config.yaml
n_kv_head: 2
head_dim: 64
norm_place: "peri"
parallel_block: false
init: "orth"
init_std_o: 0.00639
lr_mult_up: 0.929
schedule: "wsd"
steps: 9882
MLP neurons of a small language model. Each row is named by its layer, matrix (gate and up: input weights) and neuron, and shows model dimensions 0-127. Each number is 500 + 50 x the weight over its row's rms, rounded and kept within 0 to 999. Numbers have three digits each. A neuron's up and down rows have the sign that makes its largest values positive.
A block is one neuron, or neurons of one layer that tend to fire together. Before each block is what it responds to, as a language model described it from the Wikipedia text at the highest values.

Verb after subject
L5.gate66:522470483478492450507541533478533536386449589466529570490495544484447500387509569479540478630480463533563480483490396478485507447553559446572481434512540543498473564394507520498551427409468462517396507563400451559474502522504509546537494522473451507572530538466562456445554462508538467424527477511480460494534548401430615525513494478514516525564533459364509519597498487512519446538405
L5.up66:520413460471512530441511497527482450560445494451441550454466388500483504485450542499564412525480467487451544468554373483531517497510480478480513586503515494484447523472480475500522454540506591482513480608541418547521489578460513521504462556544476517503479457418560514435472503519455542537523448498454491445515471446446569459517506527508454508543623572562443405479513524608584573466458
L5.gate103:476560517463525486518473588472510496413491517535468489458475492459513420574563436418522458460521535536449515385500419454529556564473417484452590543529484470531545518487431423581464453480529549558584467567482475546505558414581431602471567465579458419473629480461476581454517550553497463555469625489439561450474467441452442460510478530502523496443463489502493600481539454464505581514471
L5.up103:444462505508526523574560486516501521464482561454430479506461534461517552522544518515504440458571567453485494581554488517377532387609449442534455515564463468502529624451548426571467530484468536525517518601527498487509482429496466431566482608510469537544490424507530480451567509467514550586515517523470461620491538506416426529401542426562512439527562469514574568602515533511669474442496
L5.gate151:541484427475431475408523468452548455550538555554383490492539454378503480547481526514512523532518496540450435426585392483441461474553561453455505496560473476505584638420596553494546580540524510505523548551481442571485524524441490596548468477517623424495568446471496560436587502596469483573480603492503482568482540487452522467504486459447536488534491508445467431527473466474501482559415
L5.up151:505442543545471550466344580574549439487535505437493517513428477469488492454566540404536501517510515558530419518536420437568422430481424496421475514522508504511410503491530474504499484521497556542475542593481459547491470568469496484482461515457511552441474388514425413624408562499504548556503490510543522494522483522437537503518418459531468497584484524496477464507459612509496516395494
L5.gate222:505548491447449465518444482488477457528472463515467578556568430565494504502463450411466488503513519414459550382548486485478532514565493542488519528526502456490433505410474501558508506561586526445521494523523460429435505553390442494487562512492463460507568532445494600491544531513536630435438495442519460462485458528452446493501507493518509451523492444454443559458472503463645612490479
L5.up222:497529557530436531535462466466445396473461475475416475418453504468423529578497381568601538507479504486525466521530495430593530472477655472503498431512540452498559525471451453459516500448539448471588463531485432521434422582567522495453474499508525442494568531451546495496601571491551464518456375476459560463582523495489544604462448426526435497618518544557556596499456472526526555504491
L5.gate323:504506471543481471507530589544400473387441479524510484608542506480476432477454516419539509469472533489479387497546446442483501454549444485435463518552507386495461621437626476571519491549587596470522475549576405436517491545544464408561513552457535536476448500498526542506574489510390598497467480593493459596391429480422491510493470458445481394606439475521504488476566458552554488490399
L5.up323:514491522404506490420466565505451493444506498480475498406543495443572470461455505440493452421455361485505600471446501581552484490398583475589515398548421467455497512528534496594504469483493506512538441525559481532564456436549496427543536429564520544525524505528456463436562584533462583444457424516448425550540452495558435505495435433496527489403445506442476465467461517511500482561463
L5.gate487:476517482429553535515627596531532472605524505490437531531556452471504504541456487395498484490486535525438455485484476485519394524570447523513471568488453462465496683434571466548403559569489540481565523483410509572453474588478508510587514507522484455447556488447425544452466404524476584485501475476506536510505442485395457469524560495478550563577557543457527476504542588467509525561473
L5.up487:601573409470460523460448436499570468488521512488505508475476490512512511564531557480485469554520478549525591594539558510475439428434521499506490523525557451554499478613513505465602565462529463492444637606562423492507621436525604454460479537447456521480464514550544416473549434432440535520551459507520531625558480382524487546520483445490489396553500398470520529416491451568527519436478
L5.gate500:452418423455507450506508555558512464430419542565341495533523493458562419437464458421517475482423479514525509487462415446555419503489529483607535572539446534478513572449530379540446506493534486504471421671499456515463579481469508459540536460436455548492467475507434513526544531480530529514454549484455574472510491480478566481564445554456595424501497516509439482593508504517564474525416
L5.up500:540569530615539490578570499481622430499522527492519536472489460484526448521452475451485419497522544498525482581483546535380480512507438513481458539541517429512568511473480497568528486551510475421506539514476525521498482506519430464586521498558554476447527462426487658551470472448555500446502543460431604572414470416446527564504457464514425450477433470537566367467520524485482484457491
L5.gate504:560499517499516454432470496568436485519456569581537489498455470533551413529439526508520487570486502541431444472495456513480352452542531520461406503567464537526479527532516445533434476526487503519456450608468441610487478575489488621601431530475538488433506560479487426458565479448382537500475473502476441521597519473512547425482501479487501528580554593435465504540571544577546508543433
L5.up504:515515472550635555458555414531499468542543518491475525480528551513552391407537525435498597547490483442498501487512417460353442483439494549569472530546427445522431606427601469561540513492512540514448435535554485434520519413484554506597452541617486536456497489483440527437510535519523456570476563438488434507488515482419513561461556476471522487544472470430482524501599555496547529534469

Year in full dates
L5.gate48:488372491522431503480563510593488516429504542554439502500481539503545454499513505534470483516385528515467528461521512475518474514456462416450492484549466512554450456567484551446482538529543551454513504527450465484542443561534575514463473498529428441538512542620496469459574576466444406522451553475582558467392442497506517489484465500467553558517419396479417606513486509509437432509545
L5.up48:489481486432525563482499501481462465428387549481458475494502570568545546604487556517484478479408495484488501543489518479514492428440407475513456457535530564472483444602492541473483452521505522472430446446449394515500406435569520558486543487557463483511536494489509527468454458434389420537470450565484499493479449415520590546498486530526562508453460436496481546488458438537502409547528
L5.gate176:468416511429534412496529516488503496471407508521492416611530539477539408602378458500561508513533478470419442530516445457479502564559505425461527532654466484426523495468597532529522457587605538493475439512441419511424543495538571497508549472538502506550472492564528543546581438551475502430512461579529552525475489460476457466491448447427545497594547515498481480549511501433452440439437
L5.up176:510520489528390475472500534450478442414457455416515451546578547493542435505440616497559504560509486482588357438590519488494529481544415444535517540516550468439574518497480498522542538405466503536590489408477364482446485464519627568529474465490575506471530581526488530564495463472527513500534504500430504589552512468581547479434458475447581489528503491438516518625431443471447457537426
L5.gate193:466517527556509527480532467496508539516557536485577453432473500431447465608390459513628503461441517482500479452489480546507481441587466494496514528564467472584453549488550443416488542432566536470497536457428462388467582521478400590577577483532457545508388464457590578416590528499508450467444555542519481534466529512510485436435545510501480571584559452443504567491448516545520528579457
L5.up193:509505629525589479486523533493492515542513466510468450531404483479471504487431529426509513435521372513529447534488447613476496539513569506543571487515432517493535536489454415435457594496483520459474441531591551500513514527510542453536504407525505568544449447530607512416481553528511422387558453489585592461514444521447444428396454543489543565405493504441487514516396430506460436541482
L5.gate362:436495515558522421467557470574474531500497525544517498478376398507565490561464469610465415437498517466467452473557474443499521523531485563512374446489488531493530564495494498513471538518500514482454454579540563531553464549595507524468513468553481545522413373461480505505549500454419407586550494562505503473454439458531470508477497615466461570486498442444501454585523533504428454531493
L5.up362:400421614496411586558482431450511488518539555490456446551513504540482457472475470556529458404461534477672508506398552525548505443528449435612481588510577602488478494518469499478597498480432504390444515407544481446466519461520438521491491461604483528423528496499582490506508460501546525494531475569491559485536457520446461504476446463514583615451442509411516482536522511552482549489517
L5.gate363:465472459441435462522566413542539521655508521515550522449510514452554487511509476520553461506512480548443397531463497452586390477545507532494491494503505465474522516478580501536498473530514560434488434480498465517493435539474485551497531434481584522598476532462551498531518501554462465456600515504404550522591544483404486451470460419627474539455489642424451554555572464517461521444462
L5.up363:490553586533487602427519438490565489505559555438610475541457518407501356541421533436498535454447518553388445460433508564477524529552510584515446600507471526500482538402609665529583554529541520446447474480494533461478539575436396445465472504470557490536439549473400479542478489430525489514478504476494565553505476511522484524444450496525502437460528510465510580569504516433500512597537
L5.gate416:430523408527462480527494506493433539525463569529587480498626505448466478499464509421522520542421494483516508457489483482528511361480438540579515509535461486438506556420490521513488491433547486556489523635467466533474523565481583455546479499515505545550408506468505547550449427520462437463517484497454490545524444470401452526435499496431562549534422454448561512550477477602452475433463
L5.up416:539471529445471445482516567473367513557551486501509481443463467487485504419494488515499384520498493488533564505522561561552509486482415467455583495448465444409529461443527535452513539467518527504549528498427487491556572499483509361561468472481446485533560491541502487530499504552502497493489456541515519492500571564467435555505547520548557516516448444473541543460605460516560570376483
L5.gate573:478468414434505521568508523479515469487415508578522489496481490443508479523440539492534434501428497541405397542466483426514460514507568512566500458548400484449465439436629492517529426608545440548523491474555418533539435533470548452523540487486477434505506493494538509499518497548419530569457574478477555425551452457427460488425526582488479541497411488437534517537459428454450401477454
L5.up573:475504536459443555470558560508516569438447532459417533527541482532465591454609482502519446484425489551575517551513395459508559541529485478509474453507459551477488558600517470449427467415477542579527511556560445523468584542485592484536462610464503530470467491514500482592493540473578565582457464567532518522545518555448484518474457440333498516508600507472502585494513626548529498499518
L5.gate602:460521513513470533411510530576494491455381608510525442479542476502479407576506494539594464455524613550520465425560452476501551533495543440428558471615473492495473534378618481471566484498549517487543516566507467539474521547545575503559527489551531542525482487541538531552503457523574409600496487586496556480493520545425478416502455524535511590507569562487465491581446474529514531402499
L5.up602:547457489463474468546505463431360539459458487507490493578535544472460554574534419560462416468578524528483384444410524461501535513526531503515519501478523572472441486525529628453623498493468482526541476555514413423460509483464538547514557411472431516550476501470537467529544540460445517531511540476516514474539436472529473455473446477355545542503516433436536379591514611515463547423481

Digits inside figures
L9.gate162:445447475510421434633506512520476568447498475601502495552464530476526504514499413455530415506449578594486470458506532459533545477513488416481449445536547453516439498504494442500588551470591494443464410575517521454456486503479556538556585467489444426540526513635454456533478414528388510460532484560506549539450493537508501525517448442442493537520482479420549574504526562426489592497536
L9.up162:444502521584439455465515566526413574490507463463443563568435546482470577535544476581585415542561437602542535506545586572529487411445457434507384479490515470451454517453436566503512481522517508491388426559554478547529457529470597525516535511566463502519511520551453454520570455499390550467518473576511431563485425548508518614447521501443481512535431517492526571521436575532553522507531

Final digits of numbers
L5.gate30:479527519513649514422444435592457543452514524548492433619503601484552539492556493537495420464577480443486489546500440501492505498471565573515449528481515539582418527476669379572530486492510580510547556568470589542418475504513541531479540454528513499458524479490566462466554473553426509559489564526558482540514483567437456508459482460513475586470495584495571549540513569545517521422468
L5.up30:545452504504533427474535467504585517517499591621489417573454441436464545617536567506523429529518387445489524569446507465570568577538442540399455479477454513530527573468472470567433546535444603451468481543463484494527552532528525462459511500505492472469434466505513483419533453436500483481501536491424530477463504466492491494433506496376515424448458494496462461527509471557499427471506
L5.gate157:513519480427486402553538487547495449489525546561530455509512444537468483521526573565539537516536558564450478461519505522507490462496538417566518428580486552523519361589567559496536530550455421508495517466474557504540483478593490528545500547570556359538651554644636430557540450557530481502476513548489447517500513474473465375572498461538502610485478551472539545564450596450412487480367
L5.up157:410571467475514525513553504435511510531493526542477522503599547494533440498557474548563449590527475560537439392505560433507470536524543459494473497411617592497511571541507467437490567491462544443503515439516411569465457456482555503592537500486582473555546467476422499508419510459450479527533461475450479525510469493514451491523456542546489539370510506432453521523424483481431451480563
L5.gate203:507499455486450477523547432457451416563512545431474554491542413471476529511540529514440382567442525448473407421511470589512431437477490416481454516468510486559486493441514508460521453575497534423544477462425504594571622498560514545546531407458569526553549525478508421579574405580477416460478544519588514477479496617462512412382546457489451475512477555475562472521392581559415535462396
L5.up203:437554474577490454550591428501543508464487412508453589510429588454471512466550434446554465466468601452524497386446483474501476476519497448566495515557540537425519433432475536419463525466576512434547462442506536496483550490545556500513522422519380533555555534532604524450485480505495483567484594502502557517455456491482559459399457503496520611554477355501540490451481584438470457562575
L5.gate227:547417545570512517464512477493388514617486511544472486522504541447511538460488411529551376553514522527471462414548542565514530442451590419553437496574471480454499572498591493499448484576526478436447493461490529553515517445577459485523516548496489401476469491497561439587528503493457455579523545500432597565429442564536533447439512501528450451509498450464570468528518425454439549589497
L5.up227:441533509489396464516582546495497608550383450466527464542471523524446585599499428407512489504572462560474542444466599579529509486549523522536439422467474477498519483489478443461507436555534480423494490456431476466515494411524522548519594521522429457509424528514492461434548491521426571536430485534485581499459569537528524425546517500514413466463558469515513532489487480384492457451453
L5.gate259:424456504539545482481607454497549514525448498542559558548382527414500556512562497439444468462536552510528473536577525520502482451485540513528504532509511388404436497455571504461468595531510477531531441452516482431560555474450504512509605498492442456483430500502516582596511497516479538471501507493500490448518542618563512382501466517467530659507408638429445447430464515538447523437543
L5.up259:510520532454497466465466450483558551498405508418469585430459527533483496470464475570477495524557496511520577497417504462570544420477566492536494541527577518531448481482549447460516543523418552405580435452590468469473513498536489479564496396562496572471421503521518545562557474537544464498487476534473514501385471580457582542452529530546501604439519451559494515499447475488430490478648
L5.gate260:565478489551476536470565447554531519549480503412531480523554504601526477510490487508480540408622555460433396496472545470560575537423400486529596478549567439557503633548483543515506534482521585424504549470448533511490466554484557458540526602538569546462528565564523480467498477577491507563528503515446469477471473461511451489445536524540487414475487519580531486499513504399387440565535
L5.up260:443419478464402504426450512549410432451506425525435403493525528584507471429603492588448545512548466510490485479481446579436567474529496479502532404511563476470511455531488560488498529500369535541456416479588481570532464511508507478405499509504544433432518483423467483438518509504571568442538471530484388482493496455450466562460400500472413523451490432527557527469483575549518479470523
L5.gate332:448518540471381473480446346534560476427470466494541576485435489573486534546478453460529452449518553542357521501483490575493419564489521499479470509568525450478579478530479470523550533472485515516441423542505531524446442435474581552601494426533441530552478517516547507490520517553403458451493470558481675426550474464608518393564440473481422519514523446501426513401477503434493526412474
L5.up332:486484531443480543470452459529438512463453391433595605516465477569641569440493560448512432455427519563478496526468502528538445474455543490542565462462566596487581440507392505539520571531466553550527505454470546546540430462460546515580489414602534485520516496467502466517537472467464382538538511563534472435539536431581531425514491533449485555401488507455576461481405506506440557496499
L5.gate584:531494480459519430519565502458516472486462485512443419450520532501452500568432472491473536583511473411531471413434627429443531481564521413441402491560552481583430522496425521495524485490575520538479489412495409415537507531586515536486471461504540528514550490555570437578554435456535589475491519455533464436502533511543536394561543522514468522567432562436495514477491535518439538421567
L5.up584:471448547506524528597407553500555561518463412472629519554540476567447468584524503514490502553481465498515455516469485521503532584551460492518483574488481454449566458442474403499549473474538391514517638435406514564552629501474466506513498520527510541482484445445511439523383535574527500512495523550453501527503492512499455496384421517519438544557536488518373489517444517531485606427560

Auxiliary verb after subject
L2.gate119:476468512442541442461521478553503470451448520478528453545496444395549482562490482495405440488525517544472573456565427545421521557545557521538487500558495482500516580505549493526515538471553490509581482522503385458472493450466509577444589453430470485517462468562498477512577484432463521608535546419516545512536458513450540420495477524534441594444488474489419550542540468482496428470505
L2.up119:430494542358483420541490505562478455469488461495503463551461469570506415477431490546401469570531554546488516454535441558498563550437493440492493420459569454561539470517446462582460498548480500526467497504558509456512486457530549504461567411426502491576486524552513562472472614491530474541544533488474500454567463557444523505471517485524422542409498543511405538456473509435538465481555
L2.gate158:540621537521506489624510560531490428518470545468466443398533464484497485395548561591605570555512513507574517459506536511524469543462533499482416473441454515519512507505453561463485541525472575456445493563495459565483409570512523524517560457600488535528552480421525544520389490554501538449474505491480446419558491555412506519484496482533559486457492503496545546573447449519452462465385
L2.up158:444474490461512492501409518499515566514448574456579454453484501417574556538496489597443484519457459555528433483494467548593490491545500419559484471496533460420473399514466538375549464570528480538514498600403486459615420592431533596552534414496553436577426461473518503462447442486458550398520511545476521457497455539521582485476520469507404508477522520518491423481536420437325469511472
L2.gate200:473541437521483515484505479422460453486532471582537438526548480516539556513548528467470568559549496512456535531505427499497540530413544468424555451498519472482528546587494402550481519484427494575564463510505560420584463448509470447511446476428523526525447450515442525551385530472520516470524512539432413482404499464545412499527458463627481554450456469463461402475460474471548452431441
L2.up200:502477371565554467556460479378456527479556462466535429483558550507421402526628483520566491493450498438469563448544431380607482514482498433565574516505493498415491476435461521498447437471480452475498530451484519478536533428493470485525500498467517503554389492530578524472572537516536463503560480517477489490490498510479464459492496525416494570508480417498513449573396444450626478432506
L2.gate291:485521518608520596392365587478529479501418533517507508559520476482470452509456480472524580516522536483426550564511541511556479588512498483341508539421491433463476482487399434557518500482512519446515467572327428497514444489487526497528359530518550450440553440531481533418440557541597522554480535493455425462544458475429541549535576489469537461506441570627497475563544472503484473585452
L2.up291:423494459429458436488507650480439519423543500555550485408447463491523453559518534468446517539440451484521631555554634620490421598586464514527508509498440475482551599509507545522515509512515530494415482492483629447508499435487496576468463487505536522583575492458453508590510500455474449488458389503465462533470454527420462458461529414493471565492416634419578419580467501493524471488510
L2.gate458:505424471451464549543475508500537452512518513574574552605463462554546515458439512449583536528536556542483504528486529515568575549506498403570454392523494452575465463502465440507475413468444499552493533457545517524571515571436463445533486492591529544567554457563506568486399496454478518427455497503546431452537522412558523522593482467497509553478507456499450530517456532552561371551436
L2.up458:545578541459465444546481485447455469438545509559452476533486471459482512548486463513603478511400609548504501561455444430559469467491443473475497516527461503550448382543500495499538472558430472474570462544461469412489566518491546533408534512397384603444510511465495441480570490518434489495525417581573590536413458530631500524518507442374554493514529480481474527497458535577484508494492
L2.gate497:433511464436531536516406551575475476515404466420578538435493479451469616517495468503505523565566555453498469494449584483487511500544531484513512465450516431497423476546477468508544597380466479542503490463499589371564436491474435413501420601421507529561601454494537586590488543480502592427588400528457445542498620448534585494482533490513465543452560496599483531392417445459539480520348
L2.up497:474492501448547473559484461482462472500559436482437532459425485547484466479465492534478455484580526478403524603473495584524413407409535539622500482520540491519386493460465537385478582530438488446418417550493479500524449557488475586531468442521513610503526508470364634539503514474499491493560467478457464487539479535487571530477466480445516576543535465579497465457400472503450469431501
L2.gate538:474562549508535378475415502412484529487498452551571458581480562454559500505522588426441534484483441543394519545498477518485506465499564528562550465461557456463560448486450431541493464509486592552442570604417473605473532434558430549596527394537547539477475491485457461522570493460563512485515463526429642519551465499497511493541479369535415522424560498517511483485478489476407499569482
L2.up538:511549472577532390518447516546464518489411574493515484473576462417388505491478586519486415489455455432321539521554574530468469593481461528463560418427500447518543522500505465474502559510549585502480453525457468457594494515547490572508455493485468550516392497537539527494436534507554386469523525531450509550557487616499478446484577535519450496485516513581562382493559458458492462455463
L2.gate592:569470447427491554511402515471473499521512539495536541494506448568455460496544507550496456529510456572529481507558521421577409529462599444463525443445484371419470488563410469543531493506479461620464539466473543540601558504593445460535534474435523496474500485556430472547461463509449566413468472583515439472485552465477435469522509514511461540483451510495534580456496492540465506531455
L2.up592:501535469419555528660475562412554467450548487592571453502475461534454440554559444514505406540451377520558534482517507525500592509423567483469459474544465487517559503546453471591447485551491537461559409534594463467461468496550555465510543513464484466514484583536572513482470439493471482558527538436626457516461449428529551489505504417340538464533500487480472587612393472419525490583486

Four-digit year tokens
L2.gate117:368399514441487523422499487520410483497452559433542531501533556492528419541444466514549562548542494433491512473454465524559506531509541473452496422402639528466495451598492388476564568406389558520529445453461526540554532555464531502537428532467548510438470496536593599444468555491572487538538525473437509380598496408477497518451452553505470476473496570449364417545513495534557551464422
L2.up117:497556436471463408442546448560527574555597483550603513554542406560441474575458431501451470491527606484559474522491431576639497470561567448492569540475478461436620499586540569528506536502491602462439491455490436510474529488527451506498532427540551471498419470545481531593575513570485431547596521479525492482525443572555503459473517436520564492524478460458474462588615462460452575561505
L2.gate127:545559512525548470552518537452525455585545417421422535524503627563471483502442585457484485527506587499496499488451506526530459513558438464441479521402554442484588497588503552530478521423436559511475479457532459470575512517524568496521438537477513493525518482539533489638475523559537471428526414578439402405542590441580541449515452440543475467431464536493445583463504460504529512494437
L2.up127:559521441553510494442531482455485332440443485412452503525514564524453517532548551491449516523517534419630422606464530480556607515524456610508552540481524474472554410551550470494529526515528595418557572454556483599498465571492459500409482513546525478507563570524466438575390536579548506510480493496501474561485496499528586466515484489459500436477448471554465558457503513470502545513450
L2.gate171:521488513456379547566458540494527467474495500409513463519493585513491419503529524484424565554596469542549513485515460604518531605500441431463519430404549503536554471530443461477507556444443500448469481593518504523569556430542444534527356493457537527535540556520573517489494496607520520546494543537444529513554453481474488494526507525546507482404521601641379439514483463508486401513450
L2.up171:525534561403583448460554620469493485519440619509543482616563497487532460506566530517569471485521476546558497463560479466494506512617501394551431444512489427547447572456535425485490484475515526506520521486553542510448549458492464526492537556443529446548552513433524488514543516477557471493535461470516530431521425516483463431486478491505462552469462477527477430501496385424611465495433
L2.gate250:509452445511456471547449534530513612498504506474528510636509503434500487590523440423532559477490501493480493533480476495484442474545509445476488485589486551558538510461574614408422514439499520520554421488498347492467630611562506475477499450467477455475490516416500455532491451439438527495485548525516465557479509511419447529523482438423506544530499504440518492569533470466476477389435
L2.up250:449460459489497633446455488457467565484517539401561489588596458485562469536476533509511571492491506441522476512453466490504473497513498463581521475480527596551540470501580546505482518409471458610493445472480409497569623502540549442552443489400537528506495510406520499551479547464501450548471349528539364601517514482429478552411513468490567512455502530459487567574434524543522505440479
L2.gate318:477499463570449547604514431467371453533519542475573498411514500479540486584455576530497520529508484498518433464420508557577425419501498530520455416437488594544469521503484401455553524463479468517510409451459453546556504475428546499467522525437429420511424500426473481536429533601489403538511584467491512471495481513449405416540495497466542516427449616498422525511504534398374516534485
L2.up318:528494488548491521530432585472444500498568477488500480574488525385440508434564520485538477483528475453491543565480490547471443476589496364480380493537501468576519560497542538418480532472508479499540404584460426515445426504625588507566497537521531545496493525467599495646538491457480527469489498527422515436529477540469478530657484471594512607497519439502460495523591413507445536439395
L2.gate366:418397447518556504465390562503416455504515470444484397411443517453570546458408535490489511474479492510419445452460556498484487548440453545529545410491462543466453372493526436414499605517490448535452491541554582464480461421546529470470496519488517572479564487505578508521471505418490511396511539498545511506559549480554488572610483523514484448494439439535496503489437553403419445498436
L2.up366:366485419596470516499457510502547502467509413487509525479356446497576482422500604477486618527455569557510485497457404530523480535456557577422530400536527631542552428534532540505530459526416515492547491548520533479565509414568561528543469480556511483526478545430487527537527497394594499506542493533462461540474436482477502492572419461521465568514456475481416463413462492526468534488466
L2.gate509:548551453451554525429500568523485542458556562502551570548484438449509499527400538499500466457521531523486440509469533489449546508487539468551487455449538535523556514472609407510492490336477462537480471527497471539455543430514589472508533483548525392588421375451502482535483433438435490490503423519529601537538492484487486506437470627433503609421506513473544495506519534501545495434438
L2.up509:609426552573524560566603375546507579571552491509472471495465444474513497545492557506413465502539508604382569528495410539458488549457525586533489543528487498528475525558504536467513496605523556551499535524607549565523471542495493459456462522551572431568493478530503470396494545541467460539525563596510472411573444485405492460580506504371504557439457482544485401526586437515405444509495
L2.gate581:521515515446422486534441552493463597539541537589552499550516487417516447617512568482487463510526535554370551537480463490503487463532500437517434508514508478456476551538525493617444491513537503570533492557429420441512517492491479657532551600469536444370473434531508531515473410496477479525495438507556479498560446490438449541583521483442502472513406452434442462529514467443547457476461
L2.up581:419569543384386476396483543447414500499480485527561444574533455518470520542440525485549498528646570502497526523407507510498535537493536457533505474389584564461472499574432458506509479483421487559536478495390536448563557556533441648476487529470543487455600461523473548515440490602481508599494403558486451460567505527489503528530450460515521486423462439507467522499537522433496443504511

Predicate onset after subject
L9.gate412:502510536459532456453552449498516561530503561410532570405466564508586538522550490482402500440541488503417511542516432599388576502511622526490513520545499427446456579464471477566611458502531532536467550524448418546399516487525441475456516468547457542528463483579474465494531526486468530429432518546483415445504607480462449520495502520510512532536593476461526459479448587556528456444490
L9.up412:476533555449531485598506525400416427432624498495473535546619479430474508547470434521516526493482586498504551450516545466553402518489454468489557492473482588432519566545447491518553545569444502493474507492562485417517507520358484579449593438478403397542451448492513543443463538477523553580473464462463534469544417410457470520471451470568407481600408510474454538493413450616452409485503

Year in dates
L9.gate562:500559470510505513426493540464413452571486460442557460424465493479561486453504429510462470497528570560539463455521512525550473527431488439502498471537429488477531438533502524542573556497460515529569491417503344474547551542529399558461499488519589391486538525485551521561466558524620469470547457447530465454529599484504497491490469371539503523556552513469515580456466477455496543473572
L9.up562:528422513466379513536479627576431528519465557431445526482486419466508559488479584636511441550512530549488436462501492494468459582573415545415474543523520551360441500570507603538487446445502546450494529593415483482547416494497469640516470466512531469446501419534515488498518555544488581550430568608478524480527533500485461535498504484524469540490534450447476450520513557505374528422439

Final digits of numbers
L2.gate19:492538526551469428537460508513530499512464551473543393494387518543495492456555628464520533485497544476542376491450525505477622446463474463518519428497568505496482466495471510572591470474497471556463466607541579455528536522436442430546528516483523505475416517534503492487565457470521446518539495597577433464474415396421531545545518538497391501428549532519483586501569543578612478442509
L2.up19:479417546499518475453567547472574555434528522546550490440489557497574530460548565559469552536486447515515488444420437440520475539567517407519427493499494465523511549555561547466501471508463546442499469540542486465635564364528521382536660605496513521539496466511628488542567447519468561490522568480436536455572463560434560513457512444524463556477519479518454527478502517484428469515512
L2.gate175:473467523497528557527484514456455591383466441551482417547589525554520534461546524623560534451422429447481463508513486477461503396495496453565482469420557470455568550474494425492502515464430587614455481423474513539514588548444486504492424541482499556522500516536578495491500573495480582608552473555512461448608437418445485541463480606499469489493490556507476525546486470513544576492503
L2.up175:472548558583451419478565469542504457507482462632450455565583469473531459486479566533417448530540479502449487461571540370557551517421460512486497467495521533485479640464588471560484516549552528531412436504542590479463442535498562471454509537521539545522483503521431391371514381463417525582515528468479613456512486474459425547539477505514501556466562484519474627514429599409493531472498
L2.gate218:509509475479513503548484417536532546447495393585475466549474447567530456477506554541522481527465487487477499513470451456535476475450543535621523492522544596502494544479588461491506512569507514553551425428573529497423466483504589473467599539496533529528452459519488508501512373428474444532552568504514546488515488572551432534407543457513503573495543519413500428556469526514511556482503
L2.up218:489474522464532440522468448537525562464521472545442450527501468471609526428545576551504530507527432469515520460507457522490554546495643491484491490435541611463551519510576519529561462464354564570487480395517539448567524430454548524492529588503472540543493450495581433414512491386544450547486492504484528439515514510457461484399451433588482588381481477478476446571429460518502505483480
L2.gate261:469523562532494468520503490501564504539415538561563522524525564520520438499464439402508507469449440410467403485483476458444551478560611457523453486486528555575484587496519587372545452441559494532492435485512497500479447495553488497534521457541582484556395407525528419500537456448543484439480657515520490486591457515516529445465572445518481472481566422503543468466520551517536415491446
L2.up261:540499446565406524445540466466573453450423526541497554484505537565436449549391553586474557457520450424535445472522435512479532486464554400454519594392594542519493502570512460459533546455459451612502368494445483433502544437466464469479470436442647478507445412514510435488501555519615472433508550516449466459480529495517511472563521423525546502484408420457499489437498492472533442524546
L2.gate309:489464534491505493521493540502576511424473587493503443546602440503550557524445565497485561479510464470498488523505425501481498488521516470493533475421447587476569439555522498483584601383467502520461482451505567444584449500517478396468451540515542455516461538535563450448525603509646525509446404568566508478455421528459450557538392540431465535397442551507545506474478511421535529522495
L2.up309:508517562534476583503508606452526549444452483561456562548515553617553433411562593547488522557526457542522454476459482493482421556493446485495462477502452612516654476482453482446532451453471494534435447460596449530536474448613538526490437498492515483527557491575541470475530479563512448498452519444472597567451496519521579539434574577500493485514541490496511516485402489540515479443450
L2.gate549:524511540416525460503526475503402475460390475550520474597452421505448535507435487498463515504473585487494489519472576548463507499503480537463525471516499416519419483494541514441462471558402452624513560392568500376579646457510514461411523417479473532461481535546469511466504500418466485465475436591519470421480664467527555540411459518439488430442513447612475460481404493479508484584532
L2.up549:458473477500459469493512536457425498546498581488561435474571547430520460616511489414476541465380490481542574490457526450500566489504566565340598491478507522508507480456460585461561512529517440483488528451493548462500551516459464415456570526460455420455425461505464598450530503549546462485414479504510517483407496466525619474552517540409553497401490570539519435385547512506387482570524
L2.gate559:481441452489526468466421507418473409481508337486455531525437533503577495537402545477533492517551474493542546441536464529414495379539461494492540440497490504500533486554604573489556554534454526579527535457511526376566495373484515468519595475518540496539614540565528445404494582452448499504472477568542459389449562492540513512495516437414486391486512562482438580519514427504537459435499
L2.up559:470540488380452511537460503527501419428569484420562467541475506462478420575447532521486463467505456594483581433458433533528489553463540485349567496503511551592553473516443532533479474572572420533514506430511577463445464427431569486468589481489541504488532456491445540427439458508594454529491480556555529402548498523474436490464537556473474540455530448516441475497470476489585541484502
L2.gate563:526483509559446528592510518483499468562499597532530368463444515434566434508497629523437481441425468525447495404469528512497530514410569495430486423508526533557495444529463544501554526534523423491486458423538562474507460416509480533476483453465452473488383452477476511362534638439517423526531518499480456545515450451574492506434519583458561452516411436502466444452535419506470418551449
L2.up563:439473449444579457520612506463584619500504540506469570504451505462470463484489470474471466465552447543563493473507477475483598506465467453478509481478475385418511517514536502571440479488549501440502519388415517530506477475561479476429579569534451579466530435508488410513590457470498517533458472520481513447542562440639462471492444493433488467416524468549411498456471529496415480504433